config.toml
num_hidden_layers = 11
hidden_size = 448
num_attention_heads = 7
num_key_value_heads = 7
head_dim = 64
intermediate_size = 2368
vocab_size = 8192
hidden_act = "geglu"
norm = "layernorm"
norm_place = "pre"
norm_eps = 1e-06
positions = "alibi"
qk_norm = false
attn_scale = 0.125
bias = "all"
tie_word_embeddings = true
parallel_block = false
init = "normal"
init_std_qkv = 0.0207
init_std_o = 0.0044
init_std_up = 0.0207
init_std_down = 0.0044
init_out_by_depth = true
init_mimetic = 0.5
optimizer = "muon_variant"
learning_rate = 0.00906
lr_mult_o = 4.0
lr_mult_down = 1.5
beta1 = 0.95
lr_head = 0.00414
max_grad_norm = 2.0
warmup_steps = 200
schedule = "cos"
final_lr_fraction = 0.1
batch_tokens = 65536
max_seq_len = 2048
doc_mask = true
train_tokens = 380100000
max_steps = 5800
dataset = "wikipedia_en"
MLP neurons of a small language model. Each row is named by its layer, matrix (gate and up: input weights; down: output weights) and neuron, and shows model dimensions 144-399. Each number is 128 + 32 x the weight over its row's rms, rounded and kept within 0 to 255. Numbers have three digits each. A neuron's up and down rows have the sign that makes its largest values positive.
Before each neuron's rows, "fires before" lists the tokens most often just after its 100 highest values on Wikipedia text that the model never trained on.

fires before: ",", " |"
L7.gate625:129146097109141113109125155114121157165148088139086146134045157182153119153093137161131160096166112135128142084110121148130134122116069108144116153142196110140119141094073113118068146128067103111159095133101150068143139170125151048122143069086163079151145111141151134085216167080137171065129155145101163172089134146126164099110140153118116153167102179083155092118068175060148095085144160111182107037108102113151170128165158146193104116131152129125106136112117125149118104090079166142168109078191123162144155170142076104167178111187164088119162158145116091151179111181101089101104108143135066112155041140137095073090103130113145109072123142147155146130134157060105021167106142122145190148093144134148095102109150170123107138124165094205130059098114171173160080085153142
L7.up625:131121180083160158165099133124087107097152117112106161181136115159100136157141172133155098074155176102113172101143112165069127108144067117144077101099070148156125134163094167098079118198066134128136172135106109103124140153151152069116142134107126111120106159148132142101133151049196169157153102088186139122131078142131100145146149135118102143111105117139106116133133132155128159101150081134087087123139175142126160141156148129092143133116062099117125169117157102165128161168137095079167159100089114066116137144184223174160087116150129108104143194103092148124100111167172134086149075129151105183141080118133140153103197122123100179108088093159106081077212174093163096093137121095109172113099094113105119097104119161155135063149132107137129095087161154157140128090125127
L7.down625:112167182150069094176147153091160169089204161112063106149102142199154120139178132136123109174152135132207131136150112150079092097138126143075172098122098148099095189169167153205165096098172074149153136095097117186100153114156102091095109118138162143123109130119119088171154161125185141127121185065096155166081089100093110148080122171145165177098115184158094154132083159135140230148114152089190099090103134116146154139101078109204101164165157144137161063147079159117082111100136182150106076135153122126146120145079098118157122113182114128100104122116125112092091130139150134145160098154127077185086130139145176101137145107113185155129137090135181231127135142151105161145176118134121152136118075090124109152146121162087043188166129148149133125106098088179110147147137125

fires before: ",", ")", " |", "."
L7.gate633:126144068089109065137124098121130195112143169122124109118142248132131110077080100143170152096130131162141127140128161159131193105112131111191091171095169082149205161114147151096121100109117114101241127107096082069136122107086093111141125073150086127176086123165135149142163096110118101121120141111120109164082085125170150105159127125108124156151118151135139072150075125142184175137148139092105171150134132155098135073121097136083092112140093114125090164077106105143105130114051196095146134108180112076171156139151084120155148103067143163137128147151102099158124157191107126130081045195159165135062164173114136131122103125119104205077047130166116139178154165152112102112153109198122136104106128087115118151082164128099065159115165135081096193171164175149137112136141111
L7.up633:106125111112084085147154141157096161109212141126124137165127105133157172159083099151117116142172150122135155154130096176132106115099077093155175133114182110142166147158131088163161156129142061139060157112132077107120107134135143197098068126062154185088152124129087059139105119102155163105098152087127154150116165128107064133153097139127105130102114171221101121081106121129088142123133185151098167130015147164081140187109131130041179145143080113116131170109124127149067124123081131101092177092141142077167157151116153082153110069184161147117116154104144129096120073103129125141125061081107133137085134099105072104167128088080090095130152131141089169160171081116152087157119153128149132114113135141139140080165165129099120087164130093147124111087182131143113123075118169
L7.down633:092109102087201142155124162104144171135149120128148131068144129124129087163088118139113163176083139161144138084100092128127064146090133146115097083130122154136107127149090136119160140099051138149176136098068119161111163100091162139081130142142122128142138145132135159108106162129134135126129145100155138144089156134116124129112094125099159144119165080192162105115124127097116094135178117090112128138124108079134120148153118099135111139152106130162110157120105099193157085157091167140085083181092121134144147161081107102107102158095120129106130178149099161079144167209089149118154058118102062149108132158130141182096143161131108120159066099172109212180137098146093145085079122152125175157160152102121136033070137170132105133171123126151114144167133056100123109211137176

fires before: ",", " ", " |"
L7.gate1996:080066129148142151188071128101087100141134117161126118156109098130129084142101142149127082118107172113063154129155165121102155101076141057146150189117080079218091150126130094093107134085142083079133095137169086142103125177130097097140196134105046128143108104129091087153088103138151128081077141177111092099145193178161144090138106165086137107148116135132128182074140122123144136162164079142094102083112119145141107124137133113140136157127161102129172093105110131143146123102086079135166183121124076155149087137155086065197114099142085115143154137092097099170105147136117077133136165108145101123130116052179147146151160117184092137112102121161160173151109157162120023125159145072135157087115142147098125155111128146150150126104160084099164112126106167115179183113103152
L7.up1996:147118095129128133174102100154154100098121144111102087106089114141119142166088134070103146085179089117109138092141111127130121106156140134141136140140148171201086181184149091066135125124113143107057137123122179133157144084166141117167072164050103079122154119162110079175133135124117168098155146094110144100039144129177144149144146155109097170122062082137110062093104071165109117084118113155113184110111155134137124129178090097122149069120118118168168061155134130166080065097174155102183182123146115138089147135172127127100149104079117137146038114087132158159131140086108181114162114081091169107099071144115087075120138134154094181090128109146091100070073083081156095121170098093130136153136095129153097159146132178091161111123133048189113116134144112123125106112131084
L7.down1996:071101087076077099114163154210132152139150151134110133062103155189170109175174188175069175129113131114097200101134118104129161146138107103080116092205088087133140115108130089197129084120133103132164135089192148105162134139087167134106170136137109151163136092135121119157072078116136126117122140120162172166130129093075130068152150118190078165153116149109126114162157099147091120122161183122046122136131103101131158201046082129126122153104100129120089095199133114098100134153057113167097156081131185109166127157117107158111115133086076165108117117159145134115150148158136171140157044144081165163122115160172204078061148125146152157152081123137124161155138075101128148171122172018092119083154144142145067154105118123108135125183129137069064141126129134089188108097185144

fires before: "8", "9", "1", " "
L4.gate90:088142108122058113115121183102142180116107101114117162059130181104128083098071161151204072144078070124163106165157109084152135138172102129107166130136156138136090107167081093077116135115100124123130081167167111140095105158072134136164151107156134154088115120102151095157117147121111181136093184132101133103155144118113119208084189116092112125088102108145109165133142162108089135088180096083145080174164098146130179072136101148089154164086086165119169112157133152111103130146154093168099112083158157150129132115070198127125118137094137160056159138127104170154105108157115163132121063079179099129173142136122118150107108137120128176104108168115194090163104130062150116107109145131051132142122121177064212123069181153110069110123113135107114134155112122074099098111137111
L4.up90:118077160121152157153126138145178133166150109158168097122134141166095132100102142159151120160123106136109122172069193115132194139111092131101161172217113153137189146199161152096132144126131170103197116122160132190067166100128196110126168130113179108101092155146146094125098165140157199125145139199120134144167101137107085156181144072157103120141149138182104126104142180131090154110161088114097135135145130118168140091197128123084131129096095134198159113067121143183091154154108096091102106085166106158161112092079158136131173153115165132090169097152109155172167121174130130156087115079153142185190167069090127106121148182154166148105074145105141049140094106076174129155147105082065125104168130123148181108127145069142131137141135172060082138148145128090071096130093115
L4.down90:177129119150131108198150157146146093157098118123082137152189173155126096105155114142149056136128100140156080120183172167084162184160167103109089163114116140140152095143133084166131173120058084145127127086084133149097169159182063130104103142181192131138144114188174109100099143117136110151141085170125049102149151171173153144173142098140122071093128074090130219116145064077167131067158143129089113120113123139109133169160117112227148179152135093132143171158143135091148151049100105091166160088131125190096146107088137117160090137112202086077092101097138070117147103101114096137042125166159112113109100125149127150136110121101143075101107134130108131127123120102095107084085139149134135147148085137054144123075125094144133111151100062163114147088116109128145131078139103

fires before: " "
L7.gate1657:116125142087082124124124078206123149130098156085110096063094131123125115137118155151097135147133136081135159146161137103106070158096121114098096147092083150181122157132098131136149133149119132150169099107066083154147139102080122130099146129064140127130099147124136095136101104104090134182102176129123160159088164131148099106129086125134129118174134144141129129158101143137113153113175089169071135090128088149156080213118158160117209180088099111112131146133128121113104231076113158083142155089131160144129057124122073100087089183108111157180136163133120078111127119128104088101120136144155146082106085131129152104091120189096170158143058133134148119145167090161118103111131155139105153172180162131122128111137115117092129147118134144130123086069171136107133157129088182
L7.up1657:128127080079178113137131141112113146098105113158125114128123120127103099137088143179148129106122115171054129162077187119146106149121114097134094195163112127133157138072121160070149117084109060108143142140120133164182116154190125098098138133059175121126106112096085162173144130142112087131105102131112159094041073130158174118094111171138096117208151106129151085135089141112117119073172106143108139106111100093169105119131124101119169175149134129148160124134095110155130128125100108116143101121078179118170112142198141079099143157087106166100172120158092083119129133107151145211099143071149163098139124118124193092073134108129091194181100120084092124123154150127120114107121106075142158108171169146141131163122101138106136110105089138145088122106099108058174163166135116
L7.down1657:145136079146097107110103174170110083124115139123086117141099139126071113055101130117134146153105149138158214139166148115132147145151141142122117125146103142170166101170088125143139107191083138108073188094111214135115181147199091092074133155128147139137148122160106127156117052052084141175137090167146097152119149161155157168100160096076054121119071100202084150058143117122163078150173116081157099113196154130157125172136167110113151140162090096115120140120170124166162142126174166082151169126091154163098186106078113148113117123116144057155102132158130174135094127107130158170124100137123130118061132124171171117155150137127111087129054186141114115153113146130104111169101119103142103137152139154064095137097185137136136148141169204122131107125187137091122181149098143

fires before: ",", " the", " he"
L7.gate1488:139173135084153151176147137104116096162095145131152121157143145140093100048097148118104109147124139163099115136150125158164134149165115125120160136116114117118121139113094143154135165121177088140160097070152151121152183163152160141081097117152127143138119123168171085076252131155127157150139138151137090096133099125110104114160129129124113150162181128091171079116143133079092125094114093134136135076091124165139094130146141116144127146155166117067103158104134168128133126128133153133143103109170113129073106124134055171153147156059130159142093088115182084091143075163166060141145159191128136121147127130133155140117075181151201091188134163213162085040078116111173144079095102125136121137131088085102122126124145132114152128128150062164163139159131152093136076094114097
L7.up1488:117138122069158068143162104162161159119093117166139150125104108098089120140136095133086135190139123117103146127129134040174163130147140103118149112122160075117159169107117116098142083149162105118159159108111176117152089081082127064106152037147110148123052165147107166104151116137060160128145149131191111073097103093144099101054084119140130092098135094140081100075183158139120154054088130158148160091082121176113077131159145148176086090168199105121117097163130166152116155149162045153093158109182096116129088154141139141121111124115139196118163156093138130096072158141208125131110092155094110104139163112152149085109099129120208091091151080101150080140083139078186125123177094148098166107148135094180112084152120179124119111080153142123118109094164149075099124135121123
L7.down1488:123155056138077116143136153096222151148141170078186061104130121169120093112058101116089134124128156068059163139113102134077182155164119158183174116145154094113071119179109093126111135085105109051129140153139107129166135197151182085143123165174173091130130144107151119109080131126163073164099115111107099137167155145134135141152130091087119164116153091154074150092127133122066121100090131082201100102130119133106122157102161169138064125101084028101142122162144132173124136077128182120156173174138216091133145138139117160076081159154109127089087125103109114178191100124073163133140213167168138146124078142164112085102108048152155100132081086128120164150092123099123112120128110123172044105123132146172083158101097122096104142160170122176188108122135081154104140121115145

fires before: " "
L7.gate1518:131208128143055143091164141106162130099067161185151101092110139086126124121109077189108110120140093127084104163115122113155149115139147150108166130173131162229058104166144138130182185159106123133146143123131100154166086133146154144137138178132126155154104058113116130105111113104156123162129129152130106141091185147140196174159150186102154116117086132178133085138061131086137096114184168094094136094145122128109099103062152115151166128147081129108117167140138122101173131124147106153201132078191159192100122109112093122115166171158130084081091169104121118142066142129097147172088157080191134112157120120141137106106149107142183121119167137122148137111124199144129104084113109165109095151161140116046143144121145114065091124104141102126104084161103155138105102099117132
L7.up1518:097085115129196121139114139115113158125113100134091185146142116088131097159123167140116069135078145124135137071113128160145122107186116133129059103161063113090157117042069132054081081114141140183164104137086132115091086098149138111133152133167149012157150182139158119131214070086100157131200184160142116088164088144124086121144064096120149136174141151118146133115125130161079080082177119110118158114161137130138167117092156085125138062109094157099154131134129159089145088133085178097098112080194081077096143155171137073105087126121112208154125134112134104165132106122136162145142105216092157141159156128133177087125139169119120129145164135087126128127147067169216146147119109131104182109129164151108136179165192062136112139102143114115133120101159191109184171118163123
L7.down1518:127067102146178120144173121138177089101109104093107133143153143087137149171158103124130165125136146153125118173158186163157166141110085069206149111090113125114129140156116105154142162098081123138149145096124101142109131128212158059062147150089123166118110134140106113145134088142175088133174104119144112165164137151193125080121129171103125093189123099110051093094125157115143088092108156106094129109196225121132117111106058116166131132163093122090185152091104084165146057171115080109172138143119088152115130153135103147130161118152114121126174131179170073149100159142128123134173137244138084109029147109175134118150096111129205144141137140136109032148126136155165136077124105129153201151118144150157119094081154122142124154187146111175092173120146134129093118138120158

fires before: " the", " he", " she", " a", " it"
L4.gate639:131061086152062105118104049146131101156082139124201101176122078125135116111097129084081085149111143103103112115103124111127154118163121109131122082136129142095109151128176149091195103109192059196086117100144153139113123195101139123119066117128150171180104114087059074117166129058140111184107107154141170119155110124105119131118056163147108143108124082106116086073109099139155171138116122125104125147158085093139160137090161166140134178156083083115148162126134177128182131098126101147137145134172165098110118160168139142147122194119145120137131132158150155136082096114171117139124174081116084149153160141177122174070079087091158112152064046125116090096135142128084166107087139170132130129150103130129159116144091177092145153075166145141164076218138110134122164132107134
L4.up639:146116132074138158123104062111108099178095168164137074149110125130175117108141130148145059121119151082116147126096122102182124135155116121141080068180157094194132133102140169117101090133167150088091195135081132148048142147148148119100137097138095193120108150166183145129135160140168122162125064129151122063139151123175136153130075089115104117136128122169086059189127109199128140116122156118123101084101144140142118125140108094125086115186116145107165054147089145139146181106187124112131141137149044135137114136108125101122125203168107146144177181066117097135173149134135055152074174134097171172093103135132123137158145125186123088190107077092187125169047182138104084122126086114099158136143160156172148116128187157146108103172117147083109102112075090096125112106143156
L4.down639:175157095153122170143091137133134066106122110140174143096075116121158139100129079100174106153114184123101148097092113158166157180115085105145158128108065109173082116123104093123131206113126095146165123119126102119132154122169143143122134032191136135150102105104117148145096132144133076129098156173092074135126032057137151137118091112086138132133094161204141126112144147162141120130073146153129131105124137064082129120098081182142164185101178121104151190114168094099153074121124149131102105144117121101103118116134150114095088130118138129105104092113127118114071164117155091154132126112087155095161101082128218122167098104194147089082189152181144200114123174142109124088152104110143125101095122085128178085126082160124142094151130096179118104162076111137103136105164110

fires before: "2", "1", " "
L7.gate281:090134147090122209131091081122151125132103216146090151113122110069135156150169113120114139066078101058117121101096103148080066154110166084164125129145118151164137107136143103150125107104153106160145103102107126065167122075096108129117169108086136103126112092124131162159126172172129139093204165136059075131137121199123147129167028176122106141146108148103111109078141137183128102203130103105136130080155077185151114112175129117132202057178162123122161096092136091097123112182135101069178179161180125111142146135070132097080125198145083089100148201128085132129138161190137065147179143173133152132120090152087132104145196154098113124076065146075120161147124140138134110163112167177150122167119130175072133114130107048118111117143162121079081086116115135154058154118123119
L7.up281:137218195111098116124140133100179126107128106125139130133095098180118145106178124192198100118092154130135117177119163149106206137193124167161075136070083102152175155142090090193083108114131151103123137097100143130072147151133094167162139142158133056162113118147148188110070163129076080177128120070140137203105163154130104111131099082115139106131087121135156135122091114139136184065185103147124174105156159135135094115169097115132155103157101138137164173132154128071124113134152134123061140160161120169108191145172151096099174062156104125112114126168100141155090172186188156130127194135097165104131114118115152097114149143117103096168136161140143120109144116141177127141121134163115131217124130096100111200118106170152116127073159139180213147087112132146131176158140105
L7.down281:119092152089081128098111162145149126147125114151136114074161120110126126131102188097143116174214098147187110131098112112129105147126171114109104162144157133097108123124081159075171090126112151152141138152156166109164189085154122112131136129122179142087084192135083075181207180170114121146095121165113024147163110117199157119184106171128178094103181093122050110116188154138185064107108133074134087078110094172081110116093146134213122172182202110112130133157100097099106144131097117074200141136105186109154144151160081158150118124074195144115149161068149143124036106123111105091139080157104152157105139139163152166065123130123115123151143094126120077112132084188114097146128137133112136114097150155114138071149098138151125162175158127052094111110128186166123114128118155

fires before: "|", "\n"
L4.gate802:086138179112161155074155085099101142048126083162168166088186126119184118179117165077161100078158097130191074081127151141108156125150111115138131148142084168160149123116113149147105182101131122137117115072117093120097124084081168106067116142138113069109119100142152079166124133127131168128154121143136201139097133136134129108180109149112148123141111096120101153145091169121164176066123113175136080126146110129091086159132067105122157097183137133154100136166149127155127111113141085130122129133250123104154146167130108134161145156145133086115102228105153132129124195170093120062217040162135172172196159088105138115041110121143134069179148119129118107115144134096161135104126170120139158126176177150160132188126134165085169164121152165114157133092121070078123125152134142
L4.up802:081106141158112115111128128086164219130169150087125143072129088169141113153118091124141103165113158105136133125170123112165161129066143138148138107155083127146156117155097164117147108124142147194133147135143151183152164133104071152119180138156121062105149110125074172108130150123132122128072121119130083154138135125171208124160095108074054084165114166122172151154075164110103075137139084151129097061135112138114104121152143154123163177151096121120146115163117082106115151136109137193175095162131141121152124150110139091117170171140120125129142194129134125031202159134164155098144164085149145116134103097097077156146116123095051130155120161112142127160123131131091102119169144060102158081153110083188093140136191109122102105137171083157131116164153141135125124166155066
L4.down802:155090079016156137134144062087144207167072145168085127143060140159123157151106102121167090157136148127143109086148128183134166177099135150109086123147117135071111140182132106120158140083171097149163094129115148132148105148173122145120121079161088122137162168123144122060181118130154107150105117140107143092121194142074080119089172138060093131117097132134118122103192113070092115078149156153053121113143129094148112193124080070120109136101103128167157160173107176050159152104136135167158140166118105172051111094175098111128161146130122100097181117082148139128172107099138124094160087085116128145166146153166175096096125129082167125122129133137144204172117165173075181148144156119135137117097106125143099071167094090098135129170180197075162150134107149153108184103125084

fires before: " ", " |", "2", "3", " Silver"
L4.gate997:135114102101116128174103112181184169127145105112093120129142105068102158158135107165084099099143108101114108129109128102125118127155126107110146120108112127121115101093107109084123138157082114191138108126153179131123111158193112135106129124117167153124132166091105111120196124028147155051185107095167159110045167133093160152085135141063093160066144114178125176139121098149138117142093134067158126109111146198096121143168119146105155096146157150101105161120130150137114117097142163209110115107076114111091100105135060096111186099133137098137079156131171079159164104167132057147109162165104116139166121118078135174078135131132146128105099141139154096090143120184175100050136137086185101098168096118182109021120104080182156140176083128145186136128080127141166154126139092
L4.up997:121107103108168098121147131108201168163093163041126161096190137169112158152071156145096129105122086169174142106146152123077121097079109070205111028114161137145118172137149093097165140129111115136130109092175175160157163179115132141123061109112152136160109147118148142167131094091112112126157149134124133127103092139093111162128171108158101045121127160145160206124106169124178141142200131132128174130158164145154092180145116155156152131115085122126145088157161142077100124141156149101099126121131076164061149166105087139140152150120191110204102078086076126167106161142108149114127153122145081129160185070181071149138148094149151139139113120168124098148087174063160058113158124128088127157115121103124138116149160179140134142175115110172125093189154068118077106129078118
L4.down997:118171099106108210167198090128139080089109169118125131176143129109111082052183154185066109125149155068130151137141081129167159091131128128135139053123132154166076113150061108144102088138133138139125187131098138119135146147118125105093118125106139198114164108129092116192131122130145134099101138110158085159086094162108138161129187074149078110095116149119108110111177117151096168094093141134131199076126215071134139173076095138064122121102139102140125081084075074120161108161203104167166106148139115147092189078102125144098069063197134128126135157139151136131142092113102113164092108138165082124175201104056101108165115153176117100122101123203157108129167142107091134126110133171141147164120111159150129134089172097172141130086213189101115135136081096172166117090139107

fires before: " ", " –", "–", ",", "1"
L7.gate1538:115121162147086136118129104182175139123121109094108094161136145139103127100097170138165159157150181099130124120205160194160133131098134122139146117116169096152166105109117090080133151100113081043068140128143095135121105137125128172077090144146185120139087132123100120094079096134112179126136164157155125163144113167108138127145109167090065087079181084211125126140158103152103125129139106129131116136100155081131093117162083136120118168126119132167113178186145091092105156101141132153086081136117106119108142089108108156173117111084086090155103168152179103106178153128124137180100154156127108100145080132155109140052098097108136182039139074063178090079163142092099125126103117150151187223189114095137075128049057130124140187165112067130126109164174113124125174204096124
L7.up1538:112124136124149160145133106113169108094100084153129107106142104119127105152148131111107154074188119072079148173146133129132145187109137086134161163141164099133139108098109111159163106153112111120086073100120144144122076099191134096075181136119108182058105091113143093114045094131086096104141126062151093128139081175160084178170095052148140140159098120157128165134087075089073115176178114156161161130169134154132097139065084114115141164104136091078147148102160137109143111150106068085099114123123114107111130079118096122143173186142170086103122173118101143120119136066134164153157159101154079124132136144100169077063130082136136140162100122046121116093164147113122108093092126172146123125113098105132148122104130082075111022112123151148115070132207091109110170097158153
L7.down1538:105124115158170166163078134165128157158142156146073118107148154119125092135116086124125086159145056126135162142134117145154116118117143131097142098148141079146134115088119146155130095116035153092117099206187094121149165125083167121139144123182118124135172174135142218097110076123054135128081165136096145157116110156157111116148136077126104142164157112097136149132094098114155098112156153133072128161123157088171130110159097133128122165118216122111111124121118101116166165202127101162145118120192113127163142177090127149170182096169100143152113180064181099098104103075071102142092095106088173085154071074128163142076132086100165171132072188123115155110091159139147099197155098139101125082118094124133122173097131131116142130103122114095100123140097183161146117130104129

fires before: "|", " |", "x"
L4.gate66:125096139132157122097157121105090140139102147136169146104176145118132139159158165137168103159123167131056125116136118149145125129087088047177103160182120135094110146108104119088049084072093133136131078166181147172097087107141133134138146162093126108106099124069141137153118138076131150114160162151132135082093115106151077099191127139134103074169132113117097176161137112108155174119191126132167101121135102184148208121104138081145165149086132129105158112060101169186184089156179063109154116160141114128083161145092042105139092138180132090151099174213095117100141185110144109118093120118136133102139086073154159079145113202097177082117091177118163127121133084107070109158130149151149161122135151141110088125144161126085108068120176111133117069123139105147157140132130132
L4.up66:064148101105153128132130108096132164169123160082115106192089101087155123155137122096191153148156134103101108155190131137150173082139130198136119176098066131116155103123167118170162143136195102110113160178093151166142127126152153146124110128105095130181114124116134093152083114172105141107137141176134132097072122171156139106122114118122090106203113106091105078131086151119057122158164139122169149073161142192103082103060148085130161150093127135123187108098106181118090127169064087120131144138180094059168133154138227122136125148189081094125092054154130107089140173111156081123105159143143116114118123104136072123094081088131151097174115118167141062165126158164113091140060177128111173065134083079117123176126120139120146106134115106149080194194132107126117128087129174
L4.down66:143082070118113152080137147123138098124072162107126101154122166098157117115112127126113193122063144140119131118060185117101127148097130059026143127123099157083119054149148099105093143127157089138142119087151113152106158166123150163142131145101162141161125099131110129111152104075137133103116211137150118144161092142143055121085181114081149153104154118138096063098124140119064134116210108155091143169110191057058150112123044147137149078123136127128123123140148171094163109123124117183103184180161184053124099117090136146114071148159134135156134086120174046104164109157141129129151131109157138176098111218118098090109223059113117114164172061123162092108148162122124101098129116103155083110124134121145145121158121087143137172169103173125129133088138121083139102128120136

fires before: "1", "2", "9", "4", "0"
L4.gate924:099086125130146163134060146104197136131190172152159162126113048149161125168097150162145123179165077157055138116107185148130042143105119120122122113081134155139140144154159176063115108150103132144151103115155167132073086083117134096145139119109047116134141072148111181090100151109141142133080181128092137122100117123113193170114156066178128116067120120155097118180048114102104158092120137160223101084059107165126091097124131126115077127100066164114181106061163133087113102175156125110140179157166072149117078135138092092116136120151109101101170087147124173064170143131178166104168090099124174147168122158100136156092184131137235167137112128168140114131088172088125088154158137088174140121167123184108170104092098120110086126158132063095104168109111118093091174109093135
L4.up924:154157107087156140190137126088135178134179131152151107135138156127133165114142149151126156169127109127137173193131137110157090137128114098140132137144100094142119098161159159066150114145185106141180096095147139118073155098147225123141097114138107122134095144147168099115139174090166127086090145123119138099063125126130116148119212091178114110109143080127132172195110141129102104113099177114205077066108076176167073144105130105158136112103084127154086183054141164094153123132183132098152173136171154155143062116153112140162136134099093114142117092040112180131157113167135157103159120143153129086182090127146115122113137171228145142124109086148156170163114117107142130175148145066149088119132132130158100151121159087108096082144113155104137094129099217085128133102092105
L4.down924:141154137164089147137120182116089132181159055131112122097146101094086156128111146095139066126098064054113066160087082072086100159107107130062094116220158142105155080094056119134199119143108123161106063113111122113106105129118123158130078155154112134145100103125115145119135119146141171110171101132096114079182118162146218121102183086126158109142118199093136114159106086132158127143103133135122118130151192139070151104160134103093068119162102149097124110116157155137139163126111141161146120171133115109144163111175119167099125139155109120122145145167073145085139086129100125049123137146098140138132116149103119148120061112112147117078084164140095220111143086159105157129170085134135152200133178184054139146146104135156116139117133114154127129101133048114045145111075113

fires before: " ", " |", "\n"
L4.gate970:171119124124097093082118105059144098169173118133094118074145116178092111117080155128122128080106191142142131067106101136128074185113115140127131071162116147139174157114126118086168183167106117158144098122125176184111088123145137096120133134132110174168113115147093207113146122137106108172114179134129139181158109087062196160108114120091148148081154136179078100134152153115111155097103116139127144134129150081121134136140141131125174123151138160124099102161106128128189132200154199110131173090130090113128098060074116172197135139164153109124124156166147123153188133120127095134138077112094106090151175154089155156179151123119157110112118050158082123137144064101158162138106119113104144089110121121088170108126132138064134203115090155131183108128119152096162122140189133
L4.up970:114190127107126111136067134126162153184159113146195126045085089201151163134110168135061121114134148152148179108145154165138102098175123136128139108158123089121137059098115136082149119150050102123176154131135176213163143124174082071107104106153124180154109135114134196072141108096091162133171144131096168177179096094088158115078082124110177173090137135169128105125113153106140148093077114096180090150076169080109119166127128116132130134128130099095091066182127129140135143169139173103159110057107112112116119099096117135127128141124137073128102226145084119144176147200129106138107131114154178121137153113140154182158132119139124200113142077186165136153065077114106121243106140099097148159122130084088145140119125108123146123100093174155175150172104115109144126115172105
L4.down970:122117147151166144145192130153158137110133125150061111067150168137124119151087135123125048154118121137135084117164143137124142181114102142130108161142141192090120108104101100065150131159142189156156096052092056073198150162161116132093179123119125184169121136107198095122147106093126131160130114108145115119159110110120131151148122126124127161116122123069121119110175102095089153100139110094072107121095092208145127130060136150154145117120130108151131193117098155152098160092145054158071211163101131081149152118165123152079132114108140101106099088125074111108130061164172191109134129091115105148137126155123159129065094114153060137153091117121113255159158161177113126051102044149082151198060137088159087158153125121167089149103115118109108168141148127132073120124074171

fires before: " "
L4.gate886:161158103190124160065106145177152159143116122132197105133112101141143124148126141222095127147115101139115128121131103139124103121051080124141130082137065109149083049092124089148154149108105188144127104126130119186122168162151129169121137173108113178163189120169130069087120097082145147123118160083150155096154127113084185141163120139095160166118110130153096161136104198122149191131093090138178096121087158198174137177202115090157135080160070118197114141155118132135173153152120107121122109128170120125098098136099119115083135137157098150187164102207096116102145131190108131136173070128101148071150100054084164102098112103137082142079077119171139139143126173148096164117127152136105120195148127116169104116119141122110178181122140129118137082133114130150147195160081119
L4.up886:099066118107160129158160103117115111153149117141143131035088115132159137129176195137113160145081123130087149139138133135103128134158104201138207109209129114127129075122100151157157183151058110162130125147124171179106118137090146183103145138091138164123073137114180150081148111116149084131167172154110142150141125111119131133140131099151149136087103159154128170208109177129075139179100082145105164134131100100125129109147161079157117144152122135068138163137209113083120096144081155114100125083146119118073156125118140146100156168150081086190163161129044160170152122084142136171151138084144109063134107105111128117119135091142143129084068141159143077122142106141122144097106147185103147159103086134161139105111120145134092122129106139113128126133135131096150156123164174
L4.down886:104140150107148174165100122115096111144146097164135133111171147115153163092152193129137141103138162052147054129124042114187090142114096116157139086112078125162156110115118135162168156080166136117147173125142118125190184089125121149104154155100140099147184121117165128119163116113134122158120144117158189159154076110023105187104097142134114137158080093094138092117178177063100159150147133124077120117159137158168144148160105146126179110139120159150096109096096147156152135072125087106131157119180131130091133140128102125113155132166137179161156169120119111176157135148170148159074140137149180192178079129121123107125141125155093133128171132096104187122137131095124188146135164149100151159129106111087044101136175137087136091170119136144132120090147095115135173152153109

fires before: " "
L7.gate799:142101153159125113120136076069075109132103133134141114117127108138074118117070060146091101112147096147203095179117143162121114143131130120131151116119129181107105180101152157093081199137169090107158075157192115194103102179163117133177095195114207152141141195080123194102087107070098100104111122113159149128124163201146183183140136115103095127141130146108117104132180085170111143085165086157158145117189136074101059074096154158173144154154083108083134160109143131128133155104117115109127158117179160114119160157137093146170169185178072097142116164110120113132076120099087172166133120138163152155189139126122147175115125102074080127143099146093098067126120099140141129086105132154116081128116054185114157161120109107087143146106133108132136115122101093153155149136125044
L7.up799:108129110092106095079116115109140145159088083097070091083149149093119122128095111231086112127108088125135164111085084084175124169100211109110130099149078113061069091087117108116073145162075120064156132145150130175164107137158085125120128161170148099152133154161143135114125149070118134109108111156135078129116161119130161104135065128141123140126170109130152133171102099189093150123163081142087154130144179132162141154114110097110106164093140195117098149140135130159133137130148105108137113115148110125080091119151131118129153104142126100119141180108097089085116151096066126167169149109138132097137079047136123066105108151168165179098111114169161143129158115127157122076163130194123127121131130188146090177146117164105156188108131135190130087159070120120058144109081128
L7.down799:120154112121155086119102133123130134081140137099137135047184130135147094138139150139156164180101125082131129151103118145093119170145109152119112138082135142106103099104140125157117110126119111107101143113107115114123131113167120154107118157117075121150104120166118119076149154122146059139082133064144145157147087079108134061156195066096117129087115133132154128122144169160093118108148126130110130105140099100148175192117143129170162128139152177142179133151094127093102156112111136144096142118072143206059114183099196177125082171083169074126151102144139078090125102128156083073151116097081174136128120180138145099170166131128113141118086096078102191121117071153151191151158123099175121156185141136157154135158145163172103183090159139183132133149127105116118074179075182